Part of a small language model's weights.
Size: 15 layers, width 512, MLP 2752 GeGLU, vocabulary 8192, 87.7M parameters.
Architecture: rotary positions, untied embeddings.
Training: 879M tokens, 6707 steps.
MLP neurons of a small language model. Each row is named by its layer, matrix (down: output weights) and neuron, and shows model dimensions 341-511. Each number is 500 + 25 x the weight over its row's rms, rounded and kept within 0 to 999. Numbers have three digits each. A neuron's up and down rows have the sign that makes its largest values positive.
A block is one neuron, or neurons of one layer that tend to fire together. Before each block is what it responds to, as a language model described it from the Wikipedia text at the highest values.

Description: Passive auxiliary verbs
L12.down401:495462494498501493539447496483513497568500511508565494475537512516489479501490492488529491465482524472491516477532511455510514470487503503488539504472491520475488502496501504537508536504485520522499505550508531529510475469527535522500537483572484482511503482541478468443507495508542499479508570476533495481484494477515500495519539519485486467492472478492537520543478522554568479514517477478503507514498473510533498504486491467481527476522506551491520498461501452487518481502518471516475481459541499499487473459491
L12.down439:491547488523521514509484491463513457498490489542498499460492524499509519507461461521449485488541478506500516496510550465467488531499502544495507469510465502498427488524487487513530488486530493477483458506516494487490511504493495489544509530446522550504473504477468498479536472465495531495442485528506492538484495517483500468491503485528493487488484508539534549463466513500500546481502471536469533540482498478524559507513520508483504472502478499465514490497529515481498526501464519540491478525516488490506456551533
L12.down824:513516507498512486497504481502458459514509484483493488537529497559538458487499464491504515506525531500528495503539544441511473528484501505535505486535516520488500505540501461478486442500475525503460504490501516517463466536529553526482516518516525557504510524515530489547520475530529522490496482495538515470500490470485524579486535468453465549515516518516483496538502473552523517482516501481452498525501493536536485504454526495504497467495510465498492441485520501503494504474481496502504522531473500532523477486509
L12.down874:501486518499495490486473520480513455484488528481504498471460458494529511476511509522532525470516497514506500519523480513537564510518489474487500484479475520473489502542535459454522489499508474491483446456479525533463494491522504529472466486539526520506517559498523488521478493498516535489494476535519555486511522493532477513515456525491518504492475476521536503469500486509477526507521480479501507506516488530440462510511506533488495505525482504506476533506491494482491505474481499481493525476514465524497463498473
L12.down1357:505425522501406531511472496482506485533499469528503527533464514468551552491486522521481481478499491547542479506460443495514504507497524514522512491472489502492494465525499477556477483494504542488470497531504468492432543470522529488500527561479545474496502518512466491533505472491467480493498469529441503548531555516501522516467493500479486528490477504499513491520515541482506498494483496515501487494569560548520562497481530512494477498473524470499528507517520449483575516456527523542514523485481480503513509523509
L12.down1547:518511510546520525508499531514501512474480492505496462556472482460518545528495534480464521495525482525493545505497531480518483478544484514473541456507503449543428518524522530485519500493519488482494515480554505461493430544501513480523505497512500520511450534496537518518503492534511528508518506497523487521508494546493522486532515513502476513538518521494462523470527505479482486480478488489479529494457549514501533555502514479480511516502519499509488468498499510493510465501499520502517459538487473466474468562514
L12.down1866:494547514528510531507463485496518478473511507500496489496486532499530490482515496418478478485492521508479489483470512441495478477516523553569490511489491476481462493502496472524482514471537494482453521450512520479549506505525526492469503525506520526498545490487463526521510477465546505501553471528507486479514487493504485510481469495504506472534506538519493515505508517535480520477530543505489488546536478517493474488504465487483486535510521514487517522478531422512503519509483513496485495537484516515472499484515
L12.down2045:437560504512525529471478484480551524521524491541521501532530477534517509499514486505516483511509496490505537497503489499493528509513540512491520502470481536526458503467514491529531522493468499514549515473536480496448532524508491494518489494502485514519514536510528478530550522480485505479480456500513484543451492498490520499498517512475483462502488460512474463472546493481476494511513486522495508506498513490486473459539535481471471470463514487560484498487477486523537498462481503493467511518510502519488488479497

Description: First-name word pieces
L12.down49:578515492475501524465450486497504466479521509497534530496478500498472488491528508464469516436465500476485503503519542497527503491496473479511530506449551493441507482438482476537521520502485445522527497532532526475491500565468520522508512500493522495481491501499488518513480518494499492560555484483511530510498470573498517580506535481485486501502505466525507517510533512517523462472516555513482514511479497493475446515508493487454521496542507507483504518502490478480486510489468498499476465551533508531495528483495
L12.down349:497501505480517515476495482504497495496490518500572509538522508551506466465498519545513484488505498496515512524513492523457529532521526464480518486510508482476581493518476470504479512489493497488485475505567525464510532528481497487494507532460502525525512473519514539497481464533507523498534544489496487503521511483484501498512488450484520523530451490490515517499458523483433524535483517465543440477483477500496473505471520500544547547530490492523465462511460501523487471469488527517520462544541478501529500489538
L12.down1364:463493533477503481514535513507464514469514520492498455517493493494493481561464471473520525520525502517465527527525527518505498503498495501513517476486521495489522503513480511506509464474533521508524472474506496564501506496488521479476522491534513474452481452478491465529522488496499490529513502516495489473519506503534511519531446504530467483498504492474521515507517557536491489478497472479490526473499454489508508497521502512518481523502501543571546492532481490508508564527526497512505511509526516454495488480476
L12.down1432:485508476529518508493531460483507531465502502501516496496481470520500511523508498507512492517498498484496486477514520520491477519509439480479512481522518510491469498512501508469550498518533486479482533485503533502455530510453477526455532502519525545513500506523510498495510486534470479511471539501519538482517515541460505463475455492528504472447518509542526479530531503470469537497515486511504470518506500461543514488501519494422532488520499505526505448500518475523485576493511504524495471506476478529492513500491
L12.down2084:461529495539494515512482462496492556461510479532481514515494511519495483459514517501526490525550467547524541487493493535494516492473517512462483512461506512479604509536453476489470504494498518520498520484526459513491481514526466447489501503466510511467512479502473512464446500524491469512502538488534495472493519500497481459469518519491496529479494487473500495513526543511492515505462530470464485449489477492495514505557474477500456530486494525527552509503525487490494462497476517498533518467529473487488488502510
L12.down2247:529475554518500497490477480489515523455502520527541528518468499478523485489494523468505513508526498542526498504518504499531536504531503478475497515513491507443474488463509513442514468504479475512462459485534540527536500486525529472459506460472521499506510550504489504477512490495475517496520516520519523473514512486559536497518473513465490515520490560530538485515532476454485512508482510530494471509488457524481496504535475482469517574526473483498488456498514518507484489500480504500537510459503497513535505498528
L12.down2359:529484456506459533485486478491515476519533518513498486479480520549478521489517536509499535510556532521473498551487486562435502466473486502478512507510544498540536530530498455498531509474479512495459518514518497454524498503541434515530532516524520491512496552475488488493520530514479501530489506487496496521529481452517517478484490515512496542519444457501474478517512509544473521479480554492484516456458503502497505507462537523502506533491504497540550497509510522499475488533489499544494472483476491513513505503525
L12.down2475:516488455488504486490499482511479473473510511476521438474550543494502565502535504482520510484499485476434461511511501499504531487527510458492486492530484530531491480525515494524528528506496512530504504453469502486479521472496526483454524493489511493523525497517488511534484440522496466477505496496469516514497533470503509508559494509486475502496487497556490491478489496506495471518539509469523491522527525504484502496479511519489513496474481502456484483470477488496493521505525557514493525530489494511457493449533

Description: Initials and given names
L2.down299:477526496460507508515527528495538456476452475474501524476529508505438477463491527442528481539485521511511518518475489488503493506479507512503515508542540475457502517535470542509488510507469522550455474460530517491510502493505467535480524440471495487468513500483499550491447488459503470517506460468504460483505450479499487486499480485507502490524487507522535514541506515501489520490527504478511503486525497484518483471516473525521489586512490489530498491473469492477489497501458565523501460515524496485510481522505
L2.down305:490510505537488504501506509491510512466473517485531475454589460498498500543490492490494487514464470503495513485519482480554501513546502478531521470512514513481523490493504484494522488494555472488537519455501473507513541499498489484472474509505496493533508497469507467492487532488519532523531491513501483422500520535500476463512539550491507451506492515477520529523492457501476513504479501521540492557467504534518515495487515522472485557506510496494504549518504515528532509514449487521526521530532480503512524500489
L2.down1144:470516504478509508453455478498496501465531518495509605527494497505468535448485484510498476477485485494535532529524483494453525507475493468512543531518499526492538502495516494521484500521508485542475505491543511507494495501526461520498487501495489452532493533496507478498467502546450480508524486493504481532486484476503481516528509514488496502477504499513532509539526480505512501479482491564479515486502510466486494552544463458464538501502499511505498533538487540548459517524490526475483469518502484542477478523505
L2.down1259:486499531461491509483503513494507485541473482470488533506497492526544486486481526508501470522488480522521509542493508500495492481449481495515503499511465520478477482470527481517475526491500498522462518494546510506480511529513483505524486498459516469491537513534489523512481503459432536498567524460487479490504495488532529473520547523489524521507552467523501512468479503483542506484490499408477508506539519529498489520520504472475487459538499480471519528503525535543419503492465543492508493535502501517494521500504
L2.down1722:515498482464489516432479538502567492496464473494508540514503473476499444483530500518537458492492498527516490500475471586447486519468503492480515502489510507504527473518509534489466498510503478531496453510494495501503480475494451539490522509482512476437494510490496456500481512523557500500495451488477474484499499476520527503463486516508488506512515520528497526498519498524537544478518520514479526483547499453512498503508519491523489579517470457524512523505518512515509484504473509476488482510514506487503495494534
L2.down1875:486497474461495484506506525551503475470489533511520521490484470486509525504456471515518482503505530500489479491497521545497514518507474471520510488495499498466491484477503475479466524491499458534506475468460476480527509453530456472470462496506531453492501525510494439541469523461502506481506523518502527455503488506547509488488523466489470448502523485550535511547468499520525514527549429476461521508485481487495518485429492499492525515522472477524528524513455495493494497492515473530477501513485499523502470533500
L2.down2114:447498482513533529470505461500519489490525501531513519474479470463518488481488505484513513521463490496490477499499495554472561488513470484473548518524541529490546479489495527506426523510544465489491504451535447495511524536460512467495485536485520468503486514460486495533483515510505511480493489462493523475484489515571496497477547488472508488515512522528510508512489467528466464452519442500495496474510484494512506486513471498543500507537518516510515515503494509531493495490506491519468485529534490505520518510473
L2.down2119:520475499478491510499498554530545471554486540496497538511479532546503473481475468480479551518481488483494523508469496509440505513495555441525514509496554487477510560503511460502488495487515494510468525477503490442523523526486463529495480488458479489514510505504541504526453476468496494494527484500475419522517483498549484521481519534497488503498515530481505488511493492533497487483528477492485496490512495515527524476483510469482494526488502498471501476530446495495510507518448508517507522504536459517467519531517

Description: Music and sports word-pieces
L6.down777:500509451499528495483468473497480463497512486466548520521491534498445537497496532522504497466519487510485503489478491504543523488511495473512555505488496476507515485498472537509523462522487484489468466507510506534556511555512508484481529486529515490490504507556528478457496487479497540472512504455486460484548465527539513528528516467501529529461480482499460487487505499476479509522550523544504484489521493507497484484492507503478488491498484503454481503476523507550524483469512471509500461480453496489516499511490

Description: Non-initial number digits
L6.down2749:503479489527545552525490515502499439520484502464531522519464489550538488524533523493544543484484494467505567491472459498494469476501460528525464518461489481496519493496510526518545503507471493499539541478510464499542466519452504521493485503456486487497497533436529497489530533477490520534509446506497532492502419489482513527487480501492528460500530523493533502496527500474512445473465469533472518510480500496467519520479507529520478491493462505525481488517508436516483513542510494491484547526493497457487482520518

Description: First-name completion
L6.down1213:519533504492519542465516471486517453476506533551491543519498529536519474492525527502525521523521520521516498548518523508457478483491541474475515501521497487463572510478540486501495482497518482525464507506496517447516485478512490481486536489470461488500530492477487480480499485507520514521446518511464516516488504486484530502516548476473506497525450451464492486515510513478516505529491518500502496484573495463516500458500497541490519529508471460523488486448496508495460531493530496499467517445509545540519559525510

Description: Second digit after 1
L2.down15:472483500491538534488535496517472468496463479479499466489506551557540475474452507493506497488549498502520527578484463523496481490504534560510506520477508501491498471505530511527490514520534524524499486427514525473512494489490505493479527546512481503486504496479527498521493551495496527522517485548529510462520439471512517527506445534512518505493533509518496497497499479522478467500509510446559489509522554502531488512533515477456461464541490499486467509477475432489493480504446508499495501538470461441522516486472
L2.down61:509479508502523536480488584462466469541505450499540499486470539509492514480524515518451519485505461479529508504474526493468534522517513549481462496472503549504515528515458511532497501519508521471500474471473519473458510472506498467486492525488484479529484459508504510508478523541517500509511483542471506545471483507513524500517514496515510454551502513495463530488506534514503500475509489465501493490508524516502520508493508481481536532554483499480505476511499493474467516494507501505487493488478466447499505529505
L2.down112:507525509501496504501489515481480482477499458483509472489513501519525537479522479505516537532511492448539489512539457470498435494486509531488513486447493486529527559492508484485479494474469521515521501501507519512484534480463486532511481542527540479521501502517489508531534464473522499507500489530475522496482511520464466454497496491475507474453511509476465530461553512511498523480486516503500479510523461530514494504508533489481528541490495506529540509530509520485460505538486470511527478486501466496474465501482
L2.down885:468507492490494523460493475489491494517475512492457467502456563541525480478461492493498535444514480486506436536514472512434502500527485536493504511457516511493465492489543471482484456501552521480462493492493499521497473487512511509503534541506499486494502503500496502459512503445483516536543499532541521491494525511509488514515477519533529471463489504489478532523472521481515514480524516493526523505498489531534481488547517514456482482499497506536478486526520483439466531472501507478533498510474491509488487557492
L2.down999:513448487503499460454492502465519503542533497505535528457431522548513490496517492476497500468498482458532548509480469481467502499509530499504478478492512490501509517491520483553448482435538481517499443494525554534472500479553514489535524481498473481496483501503498504516467503515519529474499468524492525498536499501480475511513505477533539497516503493479460469475536470488444517477513554531562500527506536510513466509521493502483494521474508503481492541507498501535425522510447471475501509495490479502512527476487
L2.down1982:478487467528586512523468489540492504519512499477508522507508484501474508496489532506493540454487456513553489479477500536461483524499494531481495529523518482511446502525466518519519489505462507499498524483519491491487563539517483532519525456497478489479498501534522487512517528521452476485497525477512484503489439503478492460496571508512472489498476438492497504466469519494518505507479451496517491521516496494480468502524509508462514455525526480523501518483550543490477485470546564500503488515495476474494495509551
L2.down2211:508517532487467510456504467530473500531504465486523537463476516518577495504459502482505531497480493462532480532471495517527468514539519462506497515498542537485518488507462484513548459527487524488512511496508530503485496520488477520513554498490516529492494531521486484518521495530461470482528520488506499499515501499498475505461453529497549520480507493439510499505508498535500466496506498501547462497494508507498505465515501519492526505502504474498474501515502527463552531448496453527488484515483550479461498506496
L2.down2555:485471507507502543478517523497511455536496440506557495496522523548472512519513504478474508509498492518476493500497516489485468503488502523539460538505489485512452472498456506514514486537476484474503470479499486465518522510478508488506523523476507486484469464490508541529498470504488541505484485503523461549483454536544473461492465504506453518498496499522499498510472513516525517533535517481514476462529536572531482477489517498478503517461508486517462455545497511514549466492522467504498486516446507442498482496492

Description: Bass instrument in music
L2.down120:513466466527525527504495503497544442489529515470490481518489473492492489498446500493522438543479468506488495510475470489496497485531508482490515474495498462474485459530506504517490454500510551541518478517456491534561474508539445500491489501519489500502500510495464481509489507576500515545479530483492531480481546470489478484531481471534522450500492501451529480532519468518496500521459469543488496515474492498503504536524495503518487445510509497513509483450489481506516489530527518502525498498492529479505483497534
L2.down335:488513519475511487498466518474508499526501534501459543509467528492516494452500508483516526480479505530502479504500511484470531454520488484513513498514507502530464499502474532502495478502490526472468483515541506524502460472513473517491501467493490489495505531523445506504497462517505449501532518487514544499460513470490503529497488476516500477532529448484492491499531504477522486498529446527493508502490508484489503493508541486499471510543496496493473531567513496493516502516475466539519488508513483491516458501518
L2.down542:485498522506516497521428510472495503502534543495516531518476481446467511506566520516502529470520465491475494486537489503537511490512470465452468442510499531500503547541481483483506500514512519511505499545485516533518491504481498535478523479504486515490512492535540486540492462549497484439530515466478497510460500496487483489500515549496525462454524491502458455537495529498510521496521540501465531475524491529505491513449519496511510478531522517502509498514551477476482524495518487534452506426488453506459513495469
L2.down1540:457484540525496504459484484516453521516566457508547534547504480527494476471498498492525517498514514481489502502486552502451515466534500493540513449552508472495487534466482505514515506498474488505470522493469489512526456484487522498535521516523518495521481498562540472455481511485469487486496439476509477516500503504525488504524516526533460501528563505496469490528485505455508457489515511514489495547510507517485501569499511566484495509474452506518459477517488476538481532541504518523454447505473484480530487472508
L2.down1611:500474544492493535484514501467479474517495540511512475485516485511459510475445545495523529482496477471480494521457483463490476493524518499471520477498534522515466492476522520496491548515519467505494504510509497522435506522541530497542478494498459498522473488516465483499528525510523484521542557478492517506498462521530505476501535504516479461495514512443517536477473479485513510521497484496491472496476456486537514523500499546489505486467467481505494499545501511541488516484458518505452484541521541502458534521572
L2.down1985:484497524466469527488503474436542489511520490490503474470484490492518499497510472468463517513447520509518500499484527501533494505525461500515510517500499477519509553514479511510495459493515534522538512522529475516500500512520527476504491528477498481503522554519522504558478495525517498468489487545511474536495470490478508498522514483558479493499489477489522470505492564482507476490501528465463484527514550489512489558486502483520490572473503457502455530470504494492528492544493516524479454502531460510521483506492
L2.down2101:535467482495496509469528506509499462523470528484529518536493507497480513459490467538505525498472519483491497508501484515504484450496470496491495478536481484503529521516532507516473465495496452517507536519541494508523464512511475472526515506492507475458485504484472504465526498461542518461506506449500523492506468517517516455509504460493441459532483517476489490502505493509505487521508528491492494479516517514506458501453490488509473547485570468469479458511518506543489476510507484505496466480500510450450479505525
L2.down2293:527485518490558543505512508513491496482491525524473494514512499487524505536517508487493481485507506499468502522476477492485528539538483518513508502452480472523494520488511503542470469527486523531469490496515478463506457496470528505506484481496542477468519470543468514527489469500457475468455462480495495497520516511508497475474452469491488498513542498494498496426498522490476485511491479459484496517490517506502460480510464459511507528517500494478509497462511517528525511517517529521487477468479499479564485517497

Description: Musical instrument names
L12.down951:467527462500546546534475493472522533534476483512492495570486512515487469492471456437511523494456454484487463441523475498453457540510518483499499510464517485506491477514473489526505478464560477537506476448473493511480502535507484518504531411517541525511504512464523509526444483459481545479506563472472505478479468443470479520526538484469482531496490529481457487462516536539451478526516510507512488479508491483472504479502518457494514506530501505534487482507532481510485456514511518492474460477535463520504481496514
L12.down1214:487528523494501478508479511481494527491496489494435520475513489444532512520503485501523490469513498478477476486524488488440523519477498471508499553462497517507420490472504480475523490491475468539478480508520494505509532497502459496471468518489472466420514477481534468526468508495524505560543516510474510469492573494529472483507503476492487517495476504489525488554494522481523514437527504517508483531527524514496541508450452505509511490515498503474454515461488490511474548535520483516482505495496504469501517461473
L12.down2239:518492471500509500488495491488501544519493472498471533528509468484515496518453489490517506490463484501479499499464475483513502552555536442492511535485474505501497485477486529500451504490512506495441517550513512467524520462475522497484493470559478497466496506511492485473497482536507463546524465487514508513508476474497489480486465500519512493512481520496525516465477515510460517480490525511479496464458456478469518513544548495528508489564487438507535513500509480464521484488515461513522490506493488510526550476515
L12.down2363:429521472493504474471490487506552476542482490506524518518488496508487498475545516525482500483482503463466532475503498485475515500493505512525504474503474454462544478470485465467479476468493527541494502521512464516473480528510444485487525459499467489504493532470503479484484514504478507492467537490510459494487489502472494479493539490502506512455485464485517485495509520492485475530569472469490531466512485570549545475501506568522512519496528508513531469494499510477495542485497468459514521526450519491469508506480
L12.down2401:503494513536450493508496496542451536514481504543501476494467473491508472480525553447512463520513498478516489431533493503513494507463499495469490511470467482507500512505482551533522485512468526522479460485511499481484473503497505503475491469536513497507510529483484478508526487493491455463528527495508514493513532530498500512503517504478492519517506509517498503495508463517482473498477496505500545454508510569464472502502505505451531450479464513515486521487506487509509467508524535505499472481550500524478496493539
L12.down2490:509512522494490538530454473523504473530506523476536468480506527481485479479472501512572489518493496486510506511484490490512510435486518554483469433546477530506500492499494456508487522507500531519510493498496489457526473503523492492482482522511515520479522500497504494483455522470511514521524508503520444467532503507471460523487526527461478533478492546524504511510510482468500518480535495521538516518537483516526532486480530520477497512506481472467492494482506489509478472495499496549488524536491505477473495540509
L12.down2493:460482472484499543545486497498522495454486505486526525503509468522499515491507518478521543523448505494530512511505541534523504515489487514504469497505482559505498506495533463513526475497528527498546490503527507556537513507497536514520515508459501521509508493513475472517484513535531511516465486509469454495492510474454541518536517513490506477519539530528493462522487506508500529503502520543492492448487490458548521472458495476518492508572480504528501506480468501482505500520518470483517524480485494516530450489511
L12.down2682:500521468497492468479504475458472540460500519467466517466499482516518504474502500487511515498462493523474486478491509498516493455535537497498460526520507532519504526478538465486512477488499494510519499459471485510488492509516525436501508478509516460542502532495521497491452494474464537480466522519478437494488479493521497527508540484482494476488501496530505482505485513486484496511564499476455498545512531478497480468488484475479467519518516489494517530502508460521520511521514508494484464448485539476459559524532

Description: Main verb after subject
L2.down22:490470522557536454491527532527463533489488527485504507538477463494506473468501540524496501502520487498516488500513487446552474543496498523489481441490532501538490478510486459489502515486484498502480472512490496525539507511500518514494543481500534523484465489531490499468510501471477519548474517489492482544542510511498511495545501539521495493503433476520517528496526481474498525455486493512511499514469498522509511508532522506494461518501460510491521526504474540465510461476467560508547496505495499488502467489447
L2.down329:551565510510532443490488535540512488498549506499492486505486505493459510505494481480499493486530515494510524517493518545478505516503499479551488458546522536465440473474498492432495503480485495545462453518498511509502473503508499547468499440493506506506475523536496532513464486494496483537541484549521501513467498509495489443517501475461558481483527497494502476523479478491484518545492511507485463504499494490505501519449522483495503497460528494540475471517534512483504518477535478485476457537492469471497541447479
L2.down503:530507497504483481493467505487508480469483549502511570508490521522473501504489527477460541493528481503484498533468479499486454505500507491503431498485482545521480485494512460528465487483497495496526463544472472488479501483495521510493496497494513508522485474550487537526492520444472467527484487518507495513492441486536496490498507571508520505497492542499434513526543481534508516502476544468512461493534490527445498515556518484539463506499480493508476476505488499461498497526496495486498450538501475544505503496493
L2.down702:544448533515498489492480520476564504470497546537504501518504551502513522503498501479481489488492497489506462505482455488535492495471505537528454537492504495491522495498515505518507496522517467487481482499479530538483497473477530481458516480490509491524565505527550521515474522474473545533577484520473484479491498488514490464476496507475547504498510519472475532489516492521492459459493499504534499472486476449457480488491520492510481467469457515485504463513541451461484532516529433497515477551519498504479516527469
L2.down726:447457532495488530509504515528493462511513486473470483491478457490525500500497490454534518477467522447502453515490438477470519507504513469484470509485501478467485485496494481489506538512529530477510439485524506525485450512473512505504494515506462517523485540528524460459495495479491466480547474545511505515514494523483484494510503547535488506533468526499481504501449468549531538474428484518494460508535540535510504495495489476484517458502480570559494502502481497520487533525466510517473490527523520506494534485496
L2.down819:506489475485500500513516497502498514496457480550499505505500483456523483517494503490495493513493455473462486524515499462534468501456491522524484486523477472475496473543479505515522507516554478475487492508465467508502524488479503515465545509499558494536498526546503513518488517523492463505535479518536511510481512440510551493512557497524525528466538532488473537537506493476545461498504520460472512478501442519486529504484492506493489467484480519475508475553495515434522532541536510471527474534513503485468481524518
L2.down1976:503515509482474524526513460505521497466506505503508476548487479565513531477487448454499509474480465486494496509473489459506490538524524502536493453465540521477497492485460476507507498520494476516530497463510515520536546446523450541483509509511513539533506500492531474482500537503478511480510530543495485512469510506487486478492556506484497510518500526501472520524534499515487498481515484520500505510542483503486479482476493488517484470491462503506504456505503510463519509536498527498552472478527494515488531530473
L2.down2251:485451529428528479513465502503477484492468503504542530510523505505507525490500527499446459460509515499484522461516468472482494515485494552494519455533469488528475476476470545499491495513457524466477421504484494586465508507529519488507506511545526489524504554501486528531505507510532510525490508449535509534576497481513465468502515534489510513473498499497500493494513467482465504509533513482484494487485507516545528486471554525486509423463513487558488434524503466501511521496569484492523496492534506445424517528486

Description: Passive auxiliary "be" forms
L6.down1482:512490469511514469505481495453475497527496483502508464491494504508496469473483510492501510476520498501522448539526501428491513507507535516459535537484490514474513552546509481506470525465529497486505518485475479505481502549456518480460530499519515498454499532539511489524448521485486482515500474520533498500464500495499544480520524458474503480493521477471510538504490505528497551497479481503519436505481561523463521485507510475466481536497467468496514497519516528488525553475505466509476485502494504500525516508539